python train.py --intermediate_size=576 --parallel_block=false --doc_mask=false --train_tokens=426500000
MLP neurons of a small language model. Each row is named by its layer, matrix (up: input weights; down: output weights) and neuron, and shows model dimensions 16-79. Each number is 128 + 32 x the weight over its row's rms, rounded and kept within 0 to 255.
After each neuron's rows, "fires in" lists the words (lower case) most often at its 100 highest values on Wikipedia text that the model never trained on.

L5.up240 [141  81 133  91 101 120 130 144 135  97 150  96 162 143 165 170 117 193 163 104 185 134 175  87  96  38 107 143  41 146 216  91 118 161 110 124 130 141 115 113 105  99  94 127 127 134 127 107 164 124 145 135 145 122 117 133 146 136 149 170 127 108 151 169]
L5.down240 [153 161 112 131 185  83 110 110 144 146 110 119 126 136 132 188  65  99 124 112 120 101 156 151 118 163 132  99 166  78 115 103 149 104 134 148 128 134 190 143 100 125 186  88 140 171 170  96 195 168 151 152 200 102 124 169 113 129  64  49  91 154 139 116]
fires in: "this", "other", "australian", "an", "indian", "various"

L2.up463 [106 146  87  93 103 130 170 178 150  85  89  98 160 107 152 127 160 171 117 122 126 160  81 162 106 134 119  96  43 101 175 153 131 131 143  90 122 144 114 120 139 124 181 103 147 150 115  81  69 147  70 112 131 151 152 112 158 131 178 125 163  82 116 167]
L2.down463 [103 140 137 121  77 111 156 177 210 138 120 156 119 114 130 129 121 101 103 134  83 162 119 170 103 127 152 147 117  73 161 119 139 117 147 155 142 164  99 131  89 123 169  77  85 160  68  25 140 167  65 117 116 126 136  51  85 171 174 132 148 141 150 113]
fires in: "early", "end", "act", "age", "year", "any"

L2.up261 [ 54 116 202 143  94  84 146 169 147 154 117 111 162 118  77 197 157 108 105 109 176 168  87 111 171 139 128  76 146 131 134  54 102 108 120  68 126 136  71 116  93 107 136 176  97  90 122 125 134 120 160 152 169 149 115 165 127 124 185 159 119 146 167  90]
L2.down261 [135 142 122  84 113 104 141 175 103  81 137 184 109 125 145 135 148 170 140 111 160 109 150  81 109 155 108 111 128 110 103 120  70 153 120 110  81  40 171 137  88 124 122 159 112 159  98  84  84 106 131 169 159 139 146 136  96 176 150 100 147  69 128 212]
fires in: "well", "also", "both", "whose", "those"

L12.up352 [167 131 109 149 171 146 159 122  69  78 161  98 185 152  91 104 105 170 136 162 132 142 115 111 117 107 113  99 130  90 143  82  85 144  80  59 171 121 130 102 183  92 149  64  97 162 114 111 170 110 145 112 158 160 149 122 198  74 131 153 170  85 122  72]
L12.down352 [146 127 100 151 153 127 149 106 159 120  79 194 128 126 164 151 100 133  94  83 160 146  96 115 150 123 125 119 106 156 137 151 191 150  96 133  92 134 128 151  85 141 127  78 179 120  88  94 153 145 122 188  90 228 238 109  28 130  97  77 136 116  76 151]
fires in: "their", "his", "its"

L7.up359 [107  73 132 152 105  99  99 150  51 164 127 184 112  91 134 100 142 131 107 103 122 124 136 130 156 166 140 124 107  74 134 135  90 173 150 155 118 176 117 133 230 153  93 130 114 127 153  60  99 186 167 128 143 142 156 149  83  84 109 151  93 113 121 128]
L7.down359 [ 91 105 130 151 156 178  94 131 110 111 204 110 154 165  82 116 134  61 136 131 127 144 166 166  90 102 120 132  95 138 122  97 134 109  92 116 156 136 131 152  25 114 157  94  93 176 169 146 131  59 123 111 149 172 212  78 114 137 136 144  84 112 145 121]
fires in: "to", "will", "just", "can", "may"

L2.up572 [202  63 130 123 137  90 115 170 121 142 108 116 136 108 137 130 115 167 161 118 109 122 154 103 103 130 105 152  85 118 138 122 129  82 140 147  86  84  89 147 146  95 109 134  56 107 143 109 164 106 157  66 154 122 114 116 176  96 131 106 172 143 114 116]
L2.down572 [157 138 126 124 107 155 119 173 127 138 164  74 190  93 128  87 157 157 145 105  91 144 104 143 144  35 187 135 127 124 140 203 111 126 155 183 158 228 119 134 135 111 139 159 163 104 105 120 183 130 127 147 162  90 130 116  75 160 136 131  78 157 210 111]
fires in: "an", "s", "however", "another"

L4.up69 [107 182 138 168 100 111 167 118 118 131  76 139 109 104  63 136 113 138 201 123 159  75 106  42 143 139 119 107 164 104 139  79 151 158 101 168 198 108  67 151  66 102 142 136 117 167 130  74 130 120 147 140 186 180 150 114 133 147 148 124 149 159  84  76]
L4.down69 [138  84 105 157 128 127 161  73 158  82  49 131  97 156 120 126 121 139  64 148  93 119 159 147 115 156 172 142 126 163  54 167 157 138 221 137  42 147 197 131  97  73 113  90 207 132 179 164 105 101 127 112 134  82  95 129 129 106 122 128 125 129 144 167]
fires in: "from", "00", "an", "despite"

L10.up547 [105 150 141 108 174 131 175 120 110 105 141 109 146 109  98  97 114 143 156 139 146 114 120 112 139 189  62  96 155 125 146 147 123 101  99 166 134  74 119 135 168 106 146 111 128  99 195 121 149 199 118  80 123 217  99 183 153  74 166 160  93 100 155  74]
L10.down547 [110 101 101 180 142 144 130 122 164 153 142 103 124 118  75 184  81 146 136 126 150 152 139 101 148 127 167 181 144 169 137 143 153 145 127 130 116 144 149  96 111  99 175 164  72 116 106 144  94  82 166 162 163 130 131 144 144 119 159 106 125 137 136  80]
fires in: "her", "its", "their", "largest", "available"

L5.up155 [137  87 202 161 145 113 141 159 165 177 199  85 149  80 102 177 110 135 152 161 115 121 114 150 177 101 103 140 118 103 154 138 118 167  89 134  69  67 113  83 154  85 173 163 131 127 161 135 108 135 173 129 146 142 158 174 161 168 118 136 114  90 144 132]
L5.down155 [179  66  95 103 148  93  81 145  72 169 129  89 157 144 158 117 130 118 150 144 124 160 119  99 144 149 110 114  72 165 136 116 115 138  82 168  93  91 112 150 202 187 148 126 145 122 123 120 158 115  67 169  95 166  79  74 121 111 158 110 133 151  88  81]
fires in: "or", "among"

L12.up13 [117 121 116 115 149 166 100  67 148  99 160 146 154  82 183 135 145 205 120 154 172 126 125 150  93 105  99 118 129 162  84  85 148 186 106  45 151  51 108 204 127 118  79 163 135 141 118 145 117 182 126 146 149 178 105  95  97 114  80 182 134 140 119 150]
L12.down13 [135  74 121 161  86 139 179 155  95 147 133 124 141 146 111  97 108 180  96 153 133 132 149 140 123  90 110 104 124 133 101  87  69 155 121 120 153 148 108 113 122 113 160 104 103  83 148 152 123 122 137  49  86 222 160  97  94 136  83 112  98 180 160 143]
fires in: "the", "this", "various", "these", "a", "his"

L5.up38 [156  81 126 176 149 123  58 142 143 135 160 128 168 155 197  75 139  56 119  64  69 154  83 117 171 108 161 117 150 123  87  90 121 117  69 106 153 157 130 103 120  79 128 196 105  81 117 101 113 125 137 147 118 131 141 160 173 115 131 189 137 142 130 157]
L5.down38 [183 129 107 154 139 143 154 140 100 125 118 175 102 103 214 101 119 182 135 103  84  88  65 160 187 137 110 122 143 140 125 129 210 112 101  75  91 164 118 171 153 108 151  99 169 201 139 130 136 178  89 166 105 149 105 141 142 135 126 172  99 177 149  99]
fires in: "a", "an", "n", "billboard", "is"

L2.up76 [143 104 122 120 151 132 108 129 212 124 144 126 142 181 156 176 130 123 138 110 128 174 154 121 133  91 154 129 156 155 146 159 103  87 124 172 103 140 163 165 207 158 115 142 135 105 107 143  70 204  30  91  81 109 206 129 126 121 168 165 142 115  51 119]
L2.down76 [ 81 109 154 137 130 110 111 136 139 144 173 199 139 155 103  60 134 110 167 126  75 117  64  95 136  91 107 137 119 148 125 134 155 154 186 186 143 150 125 105 126 112 131 133 136 130 155  62 154 164 116 111  69  51 124  88 147 138 161 127 129 121  96  65]
fires in: "to", "would", "took", "top"

L7.up170 [129  60 200 138  99 126 189 106 185 148 169 137 183  58 134 145 161 117 148 206 117  89  56 109 162 116 105 111 101 110 117  76 118 174  99 155 165 134  99 116  85 103 135  87  77 123 138 204 108 116 158 147  68  83 104 113 166 134 126  87 139 152  84  99]
L7.down170 [121 147 129 156 171 173 106  61  83 147 102 148  72 110 138 150 102  96 122 126  74 189 152 153 147 111  90 131  91 135 137 127 131 111 146  58 158 128 135 105 204 131 165 147  90 150 133  92  96 160 162 198 154  99 153 132 134 119 139 132 148 115 122 107]
fires in: "or", "different"

L4.up397 [ 87 153 149 187 162 141 168 106 117 167 104 162 144  68 146 159 130 116 117  86  78 145 149  72 183 139 120 106 164 140 115 101 177 170  69 120 129 172 134 146 197 165 128  97  47 102  96 126  91 120 110 109 117 155 113 119  99  99 156 135 141  54 104  77]
L4.down397 [125 126 103  93 164 136 108 163 101 150 109 121 148 102 157 102  83 126 152 119 130  78 101 169  79  97 145 131  86 201 142 132 148 133 157 144 119  52 105 135 119  98  87 190 204 125 152 170 136 147 128 184 110 137 160  61 138 149 130 107  53  84  83 130]
fires in: "has", "can", "have", "may"

L5.up61 [ 93 140 152 142  67 141 145 142 107 132 102  71 106  84  72 149 147 119 117 117 187 137  86 142 113 138 171 156 146 152 115  92 146 132 162 179 103 119 112 117  94 140 134 159  60 221 138 105  79 133 102  99 159 142 147 149  72 157 111 124 158 161  91 119]
L5.down61 [154  86  59 177 135 145 160 161 175 136 108 118 156 163 159 128 119 121 141 140  85  91 152 141 155 108 137 111  91 135 145 149 119 108  93  74 113 116  64 119 166 179 133 118 125 134 113 132 125  62 215 155 101 171 175 158  80 107  97  80 182 168 167 144]
fires in: "of", "zoom", "growing", "management"

L12.up157 [129  80 146 145 134 102 164 112 140 161 115 158 107 100 233 149 124 175 124 145  85 108 105 104 133 101 114  68 130 175 133  68 117 156  91 151 152 176  64 125  98  51 103  93 171 145 148 126 142 102 135 162 176 178 171 108 166 179  92 138  91 149 145  97]
L12.down157 [119 176 137 126 105 115 108 147 126 122 143 177 158  82 145 151 174 111 149  89 101 161 131 110 218 144 138  93 141 158  91  96  85 112 115 121 122 114 153 175  73 115 112 116 166 154 179 147 153 149  71 152 105 193 128 157 136 151  90  94 125 102 113 115]
fires in: "a", "according"

L2.up50 [143 145 231  82 212 165 158  84 117 176 149 111 212 111 147 103 103 120 118 187  84 124  52  96 174 129 102 172 121  91 165 174 125 104 100 156 142 151 133  99 176 156 114  72 104 122 158 132 161 170 136 111 135 140 171 104 103  66 167 116 143  85 129 120]
L2.down50 [123 167 190  97 159 158 142 177 107 144 165 120 133 110 158 140  81 108 129 164 119  94  70 140 136 107 116 122 135 101 225 139 123 109 111 156 192 153 116 136 126 144  69  84  90  99 128  62 214 166 160  62 168  53 156 126 106  94 156 140 153 122  90 123]
fires in: "up", "its", "out", "age"

L4.up133 [160 126 200  74 169 158 137  98 133 126 121  83 175  88 116  97 124 102 148 128 116 141  88 126 158  96 171 142  80 140 137 135  63 149 142 164 103 138 181 157 182 119 155 110 183 134  94 117 123 144 129  97  56 140 110 120 144 118 117  57  80 143  87 134]
L4.down133 [143 168 197 141 173  69 120 171 114 157  90 133 140 151 112 118 132 164 188 155 130 173 128 165 128  90 172 146 127 165 116 158 123 188  96 141 163 143 115 134 154 126 106 113 100 131 147 107 128 178 130 103 163  73 102 109 115 138  99 127  99 153 120 186]
fires in: "and", "or", "london", "leadership", "lead"

L2.up390 [120  87 163 126 107 119  96 131 128 118 144 123 175 137 205  98 117  78  95 146 107 139  99 109 151  70 124  81 118 155 169 177 152 178  98 132 110 145 106 124 117  92 190 163 163 126 154 135  93 104 135 127 156 132 147 134 125 157  88 112 127  91 136 116]
L2.down390 [ 97  35 101 112 132 120 139 146 115  99 122 129  82 118 114  93 155 168 150 105 137 140  92 119 135 131 127 159 137 107 130 143 166 149  90  49 126 176 148 163 130 124  89 108  25 143 100  77 160 137 127 176 206 132 124 117 173 151  97 126 126 126 102 157]
fires in: "a", "age"

L2.up318 [106 146 169 148 127 158 108 169 150 132 141 124 108 120 167 150 158 115 102  84 127 158  64  96 115  96  96 178  98 113 100 101 133  77 137 170 106 139 115 121 104 134 110 145 106 104 130 101 134  81 136 115 133 164 167 114 165 193 218 124 127 108 136 109]
L2.down318 [201 103 145 155  64 138 134 132 144 144 152 113 166 173 162  77 152 146  67  81 102 129 140  68 142 139  90  91 102  93  77 174 145 108 126  98 163 114  84 196  51 145 142 132 178 154 102 126 126 147 104 148 145 142 160 120 114 155 154 118 122 145 110  80]
fires in: "s", "from"

L2.up272 [ 71  89 128 134 145  67 172 170 100 102 142 137 149 130 112 154 124 117  86 157 159 134 133 140  98  94 154  98 121 114 141 111 117 114 109  63 167 128  82 134 184 159 105 150 174 137  82 104 131  79  96 134 106 162 139 113 122 141 177 170 133 134 115 138]
L2.down272 [131 120 120 143 147 175 117 121 121 194 109 120 128 151 139 116 157  89  99 152 116 144  58 143 101 102 154 185 144 128  98 189 104 156 138  83  98  21 146 128  60 108  93 114 104 146 109 166 108 101 132 163 119 154 122 110 158 131 123 202 145  86 137  63]
fires in: "also", "well", "eventually", "usually", "recently"